python train.py --norm_place="pre" --rope_fraction=1.0 --qk_norm=true --attn_scale=0.129 --init_std_down=0.0 --beta1=0.9 --final_lr_fraction=0.0 --batch_tokens=262144
MLP neurons of a small language model. Each row is named by its layer, matrix (up: input weights) and neuron, and shows model dimensions 0-169. Each number is 128 + 32 x the weight over its row's rms, rounded and kept within 0 to 255. Numbers have three digits each.
A block is one neuron, or neurons of one layer that tend to fire together. After each block is what it responds to, as a language model described it from the Wikipedia text at the highest values.

L7.up545:097183139083151056132108126100138151051144115115141158156183174139118098141137166112111090210108093045121096131183125205165116151102117041106219126114099142133130141153087099190136141140152145132065173138107113130073133058081095144098128101116150128180184114132106201092166127102161134146067121094140122153173129210075186058090125067116123125116138112110178181136121164139162160157168134088127109111097152144100103143111183122103103175088111116107134133120135085132162042177167080114132158106149128117069168129
L7.up700:182153089138073141124089123147128118112130157103110140105111133208122094107165143107114094138150108095117143085110137204141096180133158187128199114088137081167123129126099166107088096142127169152155127156099157180145118206155110165124152096186117093162126126133087137109163147107114173140082134068158126107104164134083092113138122138107089136025134157142148130140139082109106119097201131140161084084104157108118130131149109106170116142138146157209101112144184110088123097150105072108112098108085056112123098141
L7.up902:129152155084093120143102153086110135119113180094082177110103103155089160121110180112112097118156103117117114131116164074166080135092122149091119149120144160169131136115188141124117150076200167133169110152151116137073142116127144127107139098185087133223122123154133108117131042097085161055120149098158139106142158098149134159168087113091084125153150091083117182075127073110132105151177159094146096155148085157173116105115162116136199069132108093162077072151141077157085103114143111163160122068148123151135073139
L7.up1705:127169179126126104164082143108145132139144127165091103113121119098151125154145119073118077126189082074163107133135123161142097154191151141111208169183096088150184163085148141128099116092129115098115085121064104195101164149063118081111139122121182041087126169180101175132151137127169124151113134138175210175191049120131172126159140165161133116172138128162136129129155148126112122143146106110139117071104144113116143115088112128162121137132157059156125168195132117144182158113160125184041073080108077202176173103
Responds to: Single digits inside multi-digit numbers that are not the final digit, in years, scores, dates and tables, such as the 2 in 1920s, 0 in 100, 5 in 2.5/5.

L7.up151:154147107077169113145160143074098135113083097164095114144144044126088097102095140102156154094118150143145152143172109179132150135126175159112087101096093141090144134116126109102083058123108158131154138173134117088127130138102101119197158112154145118097149198111145143151109147126160137171087095125152123056083147120088067120123186117164079149137126107133078100084147036136098077143182133101142146093132084100135154090168174107107102106127131120090072070165129117158080126121127029085102154128132170173111166089
L7.up592:081174109099138098125124147146088150101094092108123111161133167155098114115112103125113111163118056086116114119098102175122114107132122116071126119137143158162095184087169102172108095075099131158175128216135100124094123171143107201176163063098074145217130081060123107141155113148119117106096156155142132132143141129077189141155095119136138075108140055187141150131113155193150161118191126126147057140146130120157129146177147133141120076091137109102129127182174127161099068180148145086139161134096104153132202131
L7.up1435:099150096095111161136102161120079109152137113119147096094179149118107108121154137149158127148106127116139083155129186163066103107100161168108123134190121079153105084096215111087151109060135148118134159122143113139106186112094103143167140103131149134159127169153099097125126089161101120145087141121087131114109138084105095122095054153142152156089094155116133120131079149102034109112151075117131146098145089118164122034230162109100123157094113119090142159067106144166116139180124156116105134119087150084156123154
L7.up1544:136096109073125057096043130130118157107204186136106126169180100168144133152122149125079106130161068089126151168129121119085126144133129107111180121133144197171098111112133073139095124091064157181168163122145128157155133153061110104165109165106147104129135111150092074088084151118086156155149088073101131079117148169130056047141133147088141106146113157199135126181129119118122094153130220086173134116121063081119086176121148150157144127115123135123128163132073120095098101122114100066139152153183095078102127115
Responds to: Separators and field-label tokens inside Wikipedia tables, infoboxes and stat lists, such as pipe cells, header words (Pld, Source), and commas in racial-makeup percentages.

L2.up758:132081101130148173075121103141123131070143136121163153104145129206142177119149136153089112171133153162114160120127128135046109098134160153106069072118115121163109116100056092089153167076167133158146079183080073203113114104112128092115112161067153156143109058143137138091146108153112225113148153137092077089150095101177093156135131096138148102100153087143129034144137121133159142118132115135146122142169109110131104129147132144138128077161129157089110129083166148161057103183150124103091135123181180121138157088
Responds to: Formatting tokens in infoboxes and tables: line-start list dashes and pipes, blank lines between sections, digits and ordinal suffixes like 1st and 2nd.

L4.up42:059116165093085102072073212128087122118152116109121045099070154155104156145147148136100117147169148095159078091069149155127121128115142118085188156141102097130162120104154077130106166149183141091129159158080065123068205176130191138111110130200129065093142159157119175117103148142164113166148143141100167102126194089145051140077135122197112108128135110147103117123129117175168155131114149083075131142192150156097137120136116128112127106107108103148098150127125142117099147150152108139121104077152075137089120118
L4.up211:155046090136175126137125115086135132134096107077085131123093154136091100114121087104136120129147064123150163127136163132067164140146119088056122119122100105166170190059162100119108098129124145091154133135151066109180136230110210144115124073112150081187127141088109182152130109162076135137157135097128131154153147143132104104127102091146112152157133156088093155181121095159124153143131168083120129160164092117181097122085156213147162149171119142157103113150109212123175103044133172146137143095077193186181167136
L4.up465:106121143126087141150100094100127142097116128080115114106114161191136101153166122154125095145115053143165088173158071093076109118051132131180091128171125076123158136092124158116075095083153137119190199132090095119119156117105148185113117181124132090110191161176058147123118156163159077149114181140155089133143125081103088133100114149107139106147161162136169174146131129087063150129178118115115128107111144139138090120116127171118178086181139169133117163153186139086114119086078202151105131055154174097106129103
L4.up577:080095097129157077107078135067102164141191170069111152050146143165107090151157140140073116122074125076163134121126121111126091141137119136119130134116116088152097147087174158115122109153150102159159133107157072094134170205109136149121093159204166166120076169074101117170126132160086141142095125102097113196142137121103049100086131133123160162119108163080159152171102119110127114087179112081099100120124206106163140107177127199112093098129126139140128155132110112113128140110141114134089133132110182153210122182
Responds to: Fires on and, or, or a comma joining items right after a noun or verb phrase in prose, as in tree and roof, education, child welfare.

L2.up626:087150082113104099082160199193063093069070096155103104136152128110157142145145177086099117098129121116047131160153149141111146116068091169116146146125127109122078107081112062104056086120198135145131083158123109155114129148082177158094163156172112100105119142144121108151189150122157142049109129105135145113120143102100158118122135109170145140120144126067138136145061136107167133096138071088119154153143131099141115136109120187137158045134161132106147125137107183117114142185159200118118185169134125117142096191
Responds to: Third or fourth digit of four-digit years split into single-digit tokens, mostly after "19", as in 19'9'8, 199'9', 20'2'1.

L4.up1143:173156109080119087103040191144126129170120146150088096130138162171151060144193105134157126113126096119125125135120109200114100112114105133148150106118115098150149125109127161110175083123175149122193181132076134168062162163091095124152160143161108158166139153113037103137098145120148129120142130149157131134121094167099107116132090130162158150134117136112160122168085110116212068134115087110098090105189114164158118099093118147113126148146126161134124203148123148113111081124126117152130116124097127092100113225
L4.up1477:122132196116138164136120168127153105121119198110101081101076189087079066142113102101144150082107111118156100134165086139126063149090116153120112066199134121164173077074123099161148093119150129134129195123136070153143173178124114120138113143146135150099137154108078092184179121087114098099167224184100101118143177145136134138156093077147081147083119156070215115134077109124123114115160053136106078111144158149129178111104118139107139160073149113185111153146127153101127145071179107139103098157127082106156153155
L4.up1702:144149138089156120144059162084098124163084094097063084133149141139166134089154159111165123131145150128137112182110113121142078126144130160162133155115112162102129168111095166111081141109120147103133143154091126114117136136151104112179126169132110107077115103136161163182115130140068091103098131091122066072126123079055157084060060104140133141106140161098136097083126098177117093140162119166140101155127101131152155122160041129133128063180086166138088118097134218128099072134174152106121141158141120123130135222
L4.up1779:137085150149117112109086096087171148113108082145128228146150152165133144160189120158167129071137156113108093096113095088099095168126095169082104135159132133185169180088121211058161166144108171147149130106119130143094162132099140124157099167143124113125112114131076160156097186108122182110073144117092128176147106121129106119122145121172088180104150160162118138108127142144124120144148113125159104190141150066111156091132148118163112053079126101161100163134122162129095089076143113159118157126134136096174095120
Responds to: The finite verb (usually was, is, were, are) right after a long proper-noun subject in encyclopedic prose, e.g. "The Foundation was established".

L4.up209:137112096040118097174110153157110085140145097147062093117132122194124144131119154185104123131107160134160112124107131175053182144095209116150132108164133094132119177153132094140133115087078183184176169140130100113073144140120164095175088134108078116120145134136148080150116114152014078088157107091100155152148179152127156166093099095118125125173155163095124170138110140150064148112137117080064125154147091125159109137155138111107059116121129089159081164151121129131140130161152074123128116166124176088175179080
L4.up274:129082078138118097135159133138070154141159150127167100083152151182105101121132125141145077145115153107210144071112116162105143158134163056127149132172124133174135114070073101145148067132088148180074169148097061133107133125178123133171160141101190131118194099131130060128125148172152133125093131136152098114102201092084101107145095108154097138132135080138113126080157087117138108147142122166151106167111107080092117107237119121126107158077152107128101112139143097154053098175144153147131143177106121163150158072
L4.up1231:154119104134103153120187101164119121132138154141129106101143106170124069110097183118139170102113112144164121068154155069174199120130081168101081106133108133130082126140156124181137129159128168083091202191137152129092084111135132143091108148137122126147110153115113111086089121119138151116113131148143179138152160107107115133096142100138088165157175193156088079112118172145121117185159098121182128112191068141046141080151152165119169123121117137132137116152169141162112103157136109174156170100153117098086141149
L4.up1339:115163113144147152125142131119102136126176140105156146101125180125151106151156043148137119113097104093145092109128153190045149123078183144095149082153104146187134112117153145177136106159161144120152188136057112149100109122086152124148153144142143173027184195106130113097112137148131120116123113144102156078172133083144109144081109148155115169154215205092107162118135135117087108128159101158124070103103106130093119148134174146126133125128117082101130109199182160124102056111167110109119106093141112155108130121
Responds to: Column-name words in markdown table header rows (Candidate, Team, Pld, Event, Score); also table pipes and digits, and paragraph-opening In after section headings.

L7.up92:108099138060122103130067144139135135125150126120116136066167083145106122156098110138143183093167132091138122079139137144127081119066155163147128116120136140198114139071145145182050154177160086155132156144170110098072141101121083132185131090137126138155163116172111152084139186123169097156092058130092126113114171063080129135137113126123188167072112152141166106141150175185112158143164102106118134159112091135127140069143109087149155039106113056149074147126095119163136117110167111084124127128136117141158123124
L7.up340:150119103053151127111119169059143076149110127128090116122119120149138100094118129115137163162114134084160125117144110198103134131113129095127120163144114099153145128152167132131157155187139127109106177096085105185160159128188133173157153102126160125152183114103147151151087140092156171144128115177158122190099088133083134141163098125147118126088162140143207064109089139142162153114157125083085040143092086108148138072108139169117134073062132121142096156143066169169107126111138108126092069130083119189121129146
L7.up1134:139165134102165081128139180113105136128108167106066140111167101173089119144145085116157166130182131135162137106139110109125106156089135085085149057118110127155116048129156111117119170130137123106144097114190121156129165069165131147173133122120108135082155110130100126122134206160101128132159121159142150150143085038118091129151137063132070099131161117128132122133108180189182154133067135124117087106154116096131131120132147121128148028090119140183145154129148078198095121088119122149121052088179103118150133137
L7.up1386:100161115124141156128093115073114110157128155180084129122117119161152169151161122064132146150149159055114122084121100136135105079142107139131147135162178039182111140135095102125106137100108154159115178066150123131134126167115118152138163129152103138163105125118108152146143152146133060143133211163151129140120155125099139136146157076149097176127126107142164141176115081132126161132225117126117121109164079074095140107128117139075087121077136141167095193215193050137142115097157111122154131135131138100109144094
Responds to: Relative pronouns which, that, who opening a clause after a noun or comma in narrative prose, e.g. "a telegram, which read", "a paper that attempted"; occasionally even, first, both.

L2.up442:143194134115132082152131130060158152116108121059096099079118146116106124165097128150120103138173149126168164127088119127096076142111129082172152087126090119131105189130087097069122145114131143111160134199136105170138092103117159127106136156100167146054130126114135105097105185158087081159143183139151106160134193173096123133131113086145133114140137133107162165180147136105148062117177150179110105126139133105139130120089139127127128168169138090104170116153101151158111077166163123142092185100176116072109068103
Responds to: Commas, and, or, slash, ampersand, et, or an opening parenthesis placed right after a noun (often plural), as in necklaces and, deniers or, boys/girls.

L7.up23:099114159106114034160125102103158123089168124127142132144119107121138203215129078098154139133139187043109070163120090206157104160063136138098102141189137138114188101118171176157159119144112180180121133183113138178088125151093122206189146186174096134094123117147127085097138180125087108147125146160124153088137089146119191137079111145136123156140100150120173164141123120137062097110210120122064136145137113149152153151107113179112099160141147094098129134159081098101145162106115125163135101124123126133143101110
L7.up739:141160136118146123064120161066082133145111096170104122094138123157191151125137121105158135113157068131150129106115104126142177163069060146154094156174163138122128180124145155175140183200173130164177133103137134132141139133081157171121149142178139163142117153099081063221136096129129120104162117087184120097202161106097080119102144129151145146127130130212179121173120144132134123161138130145081086079168119118095153081176092164092094088120145127152136104196150165118139129106141104132118143153090122115172129177
L7.up835:154146113069141043113176152136138141122120207153101054170156087125170153122135121054058125121167146106135090124125112173135144159099072147123109188148139166183150084129164137150129156154186158115112155094131123132095142150121161175127110102111140110174132135133067118148106159111106116106150168154170167152146162123120179127116116157133136112121184123106220143147158112112178151188189129166147107114118125131130137143085143170158152082120082123161076129175170174134137091081120097170096120114185186149145114182
L7.up984:087110091153164129112133162086117140129138082079106152144148112194144120172143150097164144175130106070153188041123105110137100121022135081072103132169171086174180148106132117105127180114134129118141202097139119210118100072107138127043136130107088139197181123114103079100080101138118106081102176128179112098152136117114168113150138144067134199167133134050151093145072122135131078124170149155086081142117140116150149094119118130136072153137095176158143122187188132145058079109128109136133116130159143146137112126
Responds to: The verb was (sometimes were, is, been) right after a sentence subject in historical or biographical prose, usually before a passive participle: was appointed, was founded, was elected.

L2.up1368:147121125168130117133087133134129083102181144168180108151127109111144148117158142151124071132168107097075062157110074166099138145172073109111146102172098114106119119107034096063115106100158094146171181137120049124124141155124138141090161133105180180119094148173073123085142135165135168211137123138135093143109148084082146112133113133189105097106153196110170139154064128092178112127127156162104128085144136080101139190133132167114139192126142105121131128166115123208107100125135130118173123109112130176173110180
Responds to: Hyphen bullets opening lines deep in long lists (See also, people, places); also pipe cell separators after numbers in tables, and decimal points.

L4.up63:102151095165085136106156113177130083137121178082130109116081172183125144128164138163152085111156095084119126107179067121117114135112102048103086133185049147160144122132167182112149072139139129090138187100165135199134121154136132097169094144131192074143093109128093113129176122149103133109091099117128124039132131117133109138148116129168087163102156152122144172162147104164097104104141083134125115150097064121158152080170114135124146076164120135082103129140143188136096134127171155083150089103158147139106135136
L4.up440:074166150123147115081118104155134073059157174138144125140144148160207151181194117149098136138167110097089084130140133097113166121064111078141115128173116118132152128160119149162082156056189117110132147101131095130113163110081101112131169120132145076136166180119032131131122135148086128091120207148129147110082148116145131079089152109128114125149158140114159163138098109138131195135153161092139081172171105113137140100176151122067091106105143141130099151116149126143119140112151143222087168116128187156122105161
L4.up916:132144161149118114091113190121111092112119168080075108152128224175152162153156121084135113105159078120061084099119149126098149109119141102175138112107177139137148115175099199143116142109181140110116186103118139173115135124127219086162142117126175097106128162117103116141104140173125132154102093124104116053093136136110128108113097152109133155086204156133144125143115071161082130133140145107110075129115154112144167152099164118048134077143207124098127142184078154150141163111159157226075136097092127194105157177
L4.up1090:068182115118080078095141172122136136107108170042145159123174127153144124157082084159135231141130119135111077164106107075157105070082094081179120159184145139192154117137142131102136140143134198136163203058137119165130139142064105150103084100171158136086139148153089078145149174153147150182140165118122143142163151118147116168115128133146217139168157153110140078176053140147132155133086124156144075159183116121065147149091110134135086105123136117107140151151126101149052140066129128179145121061120089146123099108
Responds to: The third digit of years and decades after the century digits (19'3'0s, 17'0'0's, 15'2'7), plus occasional relative-clause starters after a noun (seat that, actors he).

L2.up1993:119112141138142119130092123113080157107168186135070163195078096131150130146150115134090136134121129108168147072135133116137112151119136128145098083155159167124169132048099164137118153141131122124167206115083101154110097118131121132153097196114128098149122099109104100142143115160130151131141158128121118107135164156123147123098091071126094165132139088069178137159080095131172171142143144086118136123121112162126142096175155167131097155194092129152179130190139108130139117130178173125152090080186088111109106127
Responds to: Main verbs, mostly "was", "being", "became", "is", that follow a person's name or pronoun in biographical narrative, often passive, like "was named", "being elected", "became disenchanted".

L7.up75:107114175126129139124116144092055126090174127072109141074148142124158121107187159137076154134125130115138061173126126110127155165115136120127177130109081103204118105167210133166117148174192200135127135112124112101126212192095144177184112085149122110130128193140126163079142111224115106134147088103139102115121128113103121154152129109151079188111168134088116159120108161071079119074200163167162113131138138110162102128189168150101166099089133117138102145109141067174124121100101178155118112084151197147113126091
L7.up955:139092144170163078151124167116099191114139119131076123125130109141114144145149094077108140143112142111101115119160093142058173153087141134154206125144108072148148118117087114126221155177156166137140112146182086147167156104103174106136165122174070110075126165081121118111124098167145075189131138113159098136136150100084121141097087134153113132092133112073096141179071136129106172135189166122117060133188120150164132134152167176108185137122095100110131084132113168138100089130146074142144095128134185082116207154
L7.up1158:115162119146107112050093144091144159109160164109121093126111108161179130162155129142050087117114176097145139132100124116122113113040143121129143101089129169212123158090147089138119129109157131090139120105089111092108140146073140211161106113155124111158103129091163138119132106087111085139164139129155114125136122122131116153119201092108144156121152081147114215147134121104118120107170178157107101156181145110159142151131155114130174134108149091147108130115142131105140118115134135179109155091120137113085112142
L7.up1205:156098161116134095132121154124130173124130119089095108089119127112129122062112176087111114139142120110111138159149122111107082117073097121140141118119110081156116161086201121158186128129206140119105092151145133144116136128119142152101109100129157128135072111101098135197125115156100046100149112087166169138159163100115148161126079109148102139082124211127146171158049119158105108151175161145131079162159118103103179065182111155106093111115062120118084161122098097136146126132124123141168105036089095148158114182
Responds to: Connective tokens right after a noun, mostly and, plus commas, possessive 's, and pronouns his or their, that signal more of the phrase follows: ideals and, prosecutor's, keeps his.

L4.up471:078146060094075136080122118091102161078159192135065110150103126146090136186180085102098135106162132127127092119105128151147110141133127135163076202114143120136126170096160151151125057113130119159120145093146177086115143130166145149160068166103118155108111115116120175107083121151098112102132105131180127166129126176099166146106121126151081124156126178155117147147126092163075137108132160191095128100096079099166134180131099108078087114146121116183126110080136178121107107179144086166107106137096065098139114124
L4.up710:137127072134105165122134139119170137110148108062118146113146123138169128164114093095149162130144160154104187133109115135109125072122135091154099132192145152163111165157183100094122182138154178140140148100130135109079155180108096116154137146123069118155158127130118128109062178145097105140147153101088182173208142059103107180117082142087109173102175173135071103205106136128091113079083155131168077131194130216154120179172145100144138116132134103104093140151145132149122113069114114153149117154188172153215135141
L4.up1318:122149211155082094117161136136116144128185122122078093049175139159065134163112122101130141102091153170183123158132072168069149170138109150161114169082134090140104154123064109142090106147091147104117132119120134181132135125083133074161090149123139098128129149089132111156139173140124099188090107087128162133119139140034165158146119209180134158113130154158192171133138171144107142077122161096103143129178099116154141180139157142111154051117122141117086121134156145158156109154155064080067128125193169131143191173
L4.up1860:142117097091150139107148176083133124076134147145119122127134133201179157110136169098078129147102078151154110081152110144130112127086088151202125125155164067190139101158145106108134210115154125160080164128055150137139112159179143088148101163135096121114108187112124118071128111162111152125127100158100140155183177117093161142172176089133106176149183117184114069158113145177179151103125177118128090094095130094152117144150112129098116045138153113166130153167122116157111092147141098146139058115112116141196146129
Responds to: Relative pronouns who, that, which, where right after a noun phrase, as in "a Filipino politician who served" or "a name that was".

L7.up491:152094089130160107153084157090114122130146155132121048176138113134162150156129153149161150083162139090132134061092115152091095121104141094163152070131136119143145104160128148171170097186101167101123182157062101183162166110173127137077197077179097132180130124064123144123170072121115163165116188103166118135097156148148132079147090127163115130088147156116108162105099147236073100060130106082124047120147130152162204171159095144166102092131092131114145056123170119099125129147112107181159031113127164141197156099
L7.up556:158149091131111132104099152105144150112101157119117111158115128090116101149211108150124124124129144097118121107151106094166142121057114091143156105129100138147158104116155130182120158138097134132119199155154116155170173162116121112159133101152119066149115141099035201160146126192110112111117151162188134078152097018159145085157129082152125150124119189087110112094070141176077094133129122107102111182144145205104146158195152106133123096068065119112157167122142138140128151164161118159128079097071108180129130104
L7.up921:144162074059134072133164100139185150144132172066151148129155154105105124179149090131149129119158159080104147132099144119163133133135084111176185126148100157131169166144174131165185107131097088165113150136120121205123119144081167180143173183134136136148138154070036147100091116152152150127109150106137169077149134143120117081118095129183099177100158162141172074138064088130148115130096163105129142172158129148107124157198150151138082119167109109123107101202202121110129151097138049149112128077107139142134121130
L7.up1764:117126115165142142130097190093127115132171144135065079130101167161083107164162068107049220108107123137112130121143085156124110123082081091139103153143094122159165115144172143135125058027150141167125126096149139125089110126119092146096137131172059085106146163059100127129099155184151171103115142128163079123210123109139124115162159106107119168067177110077190118112104121167095078109140108106129068177111118145111093123119137092104182148075120149102117120140190076100099128103103145126125122090163131152181146125
Responds to: Verbs and modals directly after a sentence's subject noun, strongest for take/took/takes in "take place", also can, should, lasted, spent.

L4.up965:160189103058150187146116117090112105078126059062125124113112076149132128180100111100119096150123093117174159175164113130113128097095137173181171140137151163128147144070115122147085167124106167121122137155123157153097166118073162146150074122171139116127168127094059109102138082098137135159076108135122185137124085091147109108133119097120132187113101096149126146079179050129111091149129069093084173111127154148156125126137108166100228085125157062078147110192197134133126100115137151130117120107112116084138144125
L4.up1047:131147135111115198046103085104155096136178137162139074084123075170141147162163123158109106119099161111148075156183138078167145127051152193133065185129085150101145133112085129093140152070145134155143091139123109154072171169073151140138150172150176131179210117137119155095140130101154178096184150144107166107142148083117139114126140086119149130122125091148120082062127104148114105150116060174096141107167116177100102148154139140098169069129159130115127142123127105159105153119127117108107157021142180164148146114
L4.up1091:158083161111123136110120115113062134128113156135057119182147113141116085146161118076120078165146115125122120157141135083095056086112082128137103138186140133144144112120141176083117119124137167121128143100176106183082103085127107173152151121133115131120094143133043110145160119149111075202146191134098115159079112110119148115084063127177138160117163127082119114102132162107093140159146125145174057091070051141090205132154064176144116102146121164096098129128156095108070129071149105122089086096093111124125136146
L4.up1531:176105097099141075086169115112070110115159155099119118146137141150131128129117158087046070128127122091161117129172092119051139161107168131157160158157125060178122112074119060060120153153066149143154183153063079084092134070156150142156114133053135157134116146141116094190151084186122118137146132169077136164087121152038105097128105141129139153111101169096095143109139063135149105109155128171160107149066078110107173146144152094171142101090099075193126174154130141113112129117128141187119089154142112197184131159
Responds to: Tokens inside structured Wikipedia data such as infobox field labels before a colon (Running time, Max depth, 3D model) and list commas or table pipes.

L7.up335:133089113201104080096101126143017100157097126065076142199162068140109140160133130114160133132130128159147180123172097202128116115060122120119178112142128094149068107149154150141164130124174100103158097100147046120138136165064179128152169135141129074130108142096084166119120169124058013146136155087192104082167119122065175084149107120115092114138153119103107148169138100102148127139131171080114079072162139099170124148173122130138142089131123132121107126141092122083102125079128129134118134095078148115113145126
L7.up527:126098132114152076088126102114145104123151073158130126204156131136167166152134116120119155088086174103134109091181149146158100160094165100193111142116125084136202168060137164095109172092156135135121168132077067106141133053080086085117178153157138144147170079100125155133128122118144165120123111143135078132180159081080117105121097102174092161120129080161120121124149094122105129132132122048150081139193100114115132128119142169156088078131056107176110111104106080126080083090128151115124060157144156175161167116
L7.up783:120123118152155087090092140168143128116158124087130109131146099106147093160140120078087120133154132099096092076179128090096177135116084136138127176131084107164111074129130099104196175142116128146149093110093056149142112162157149135111154138116128144157117134142104123065179100126102119161140133110139082146159149144082073104160090106168123106114203127180102140137158108093121142152136128106111126099163090173099191108161130184135111100094084076152145121113088132084128126168143088213141145074141136138148075094
L7.up1002:146084152130114130072105185142059105045115087084107130146161155180112136150088155137135183094093124115076126072162143156116143118053052131196143142167129087118147062107147169085180103161117143114182117101141110108148155174106161161141182100098152112107124163115133140149155189196111126122162141080104141178090143101087128078045106106110102127152122132128094114101177144113120134135175096072096110092148111116153103143112162179113110106167114108111105162152094154132126133090104121142103088104118098106044140195
Responds to: Tokens right before an expected proper name: table pipes before team or place names, kinship nouns like his father, widow, and from, towards, of.

L7.up196:090135133100075119109181195144105155109147145150154159120151103122134113139148123124140123126113120122103072118185118125101138159082153193144183165143091108154157104109060116210136178153134138175076195121120139090124102173028082121146104118135120125104175119152113162081095166099049157113139089116164087134149166113122185080158084136151048139122105158115115121166165097127156129204145134154097107105127149199155150104118093125116145124109100089142082135162134096159105121101093087132118088100166108178126125136
L7.up470:116151151054089115164126114097146146112129127154153076128153066154156163199172186107098138136166114062117150125205036148129118115112157120121147158151156067098110173129107129063106130142138128167125145117168088103177090153109188103132177151111107141167118171139117132135142144094155182121124194146104107116145140151119135093148132144102044114161128154147123184152098104165100141125124138101112182165116077131073126181185146130137105103102158161097143094160126123102099104156113110218115148172162136137115161199
L7.up784:117129147071103147133197137122104130089119117192117159149170127158153122158190135087144169105119094138168138082122116166161114109093087082110162175124168079146152155104131137149207089102113109121097147157095126128121110180035120096085102141160147127130123139168157164149112150060089145122102179113110112106084254134174119107108131110136089170077100146116121088178133076107147110085111101069114096140098146075106138116133182149158147160084142126129144179153174136116111096094153131148203139052151140129066085128
L7.up1975:100109103068172160102114117107138150102086139099136108117095137135119150072153168119142114075088111097150160132212053183114135132075102132127078131130109019169081140107172207147092151184133116100099136121050112114169075113110113154152088148117122156073119142151184166162115038078128146135067137169179144074087149133117141108144063100152036079145076076088132096165123139155106118150116145070135115130089100150137142148134169127116164063097140099142082134177170103106097138108120095126109116111134157094062120106
Responds to: Space, open parenthesis or dash right before a number, mostly after a pipe in sports or election tables, also before years ("in 2009", "born 1957") and set scores ("25–19").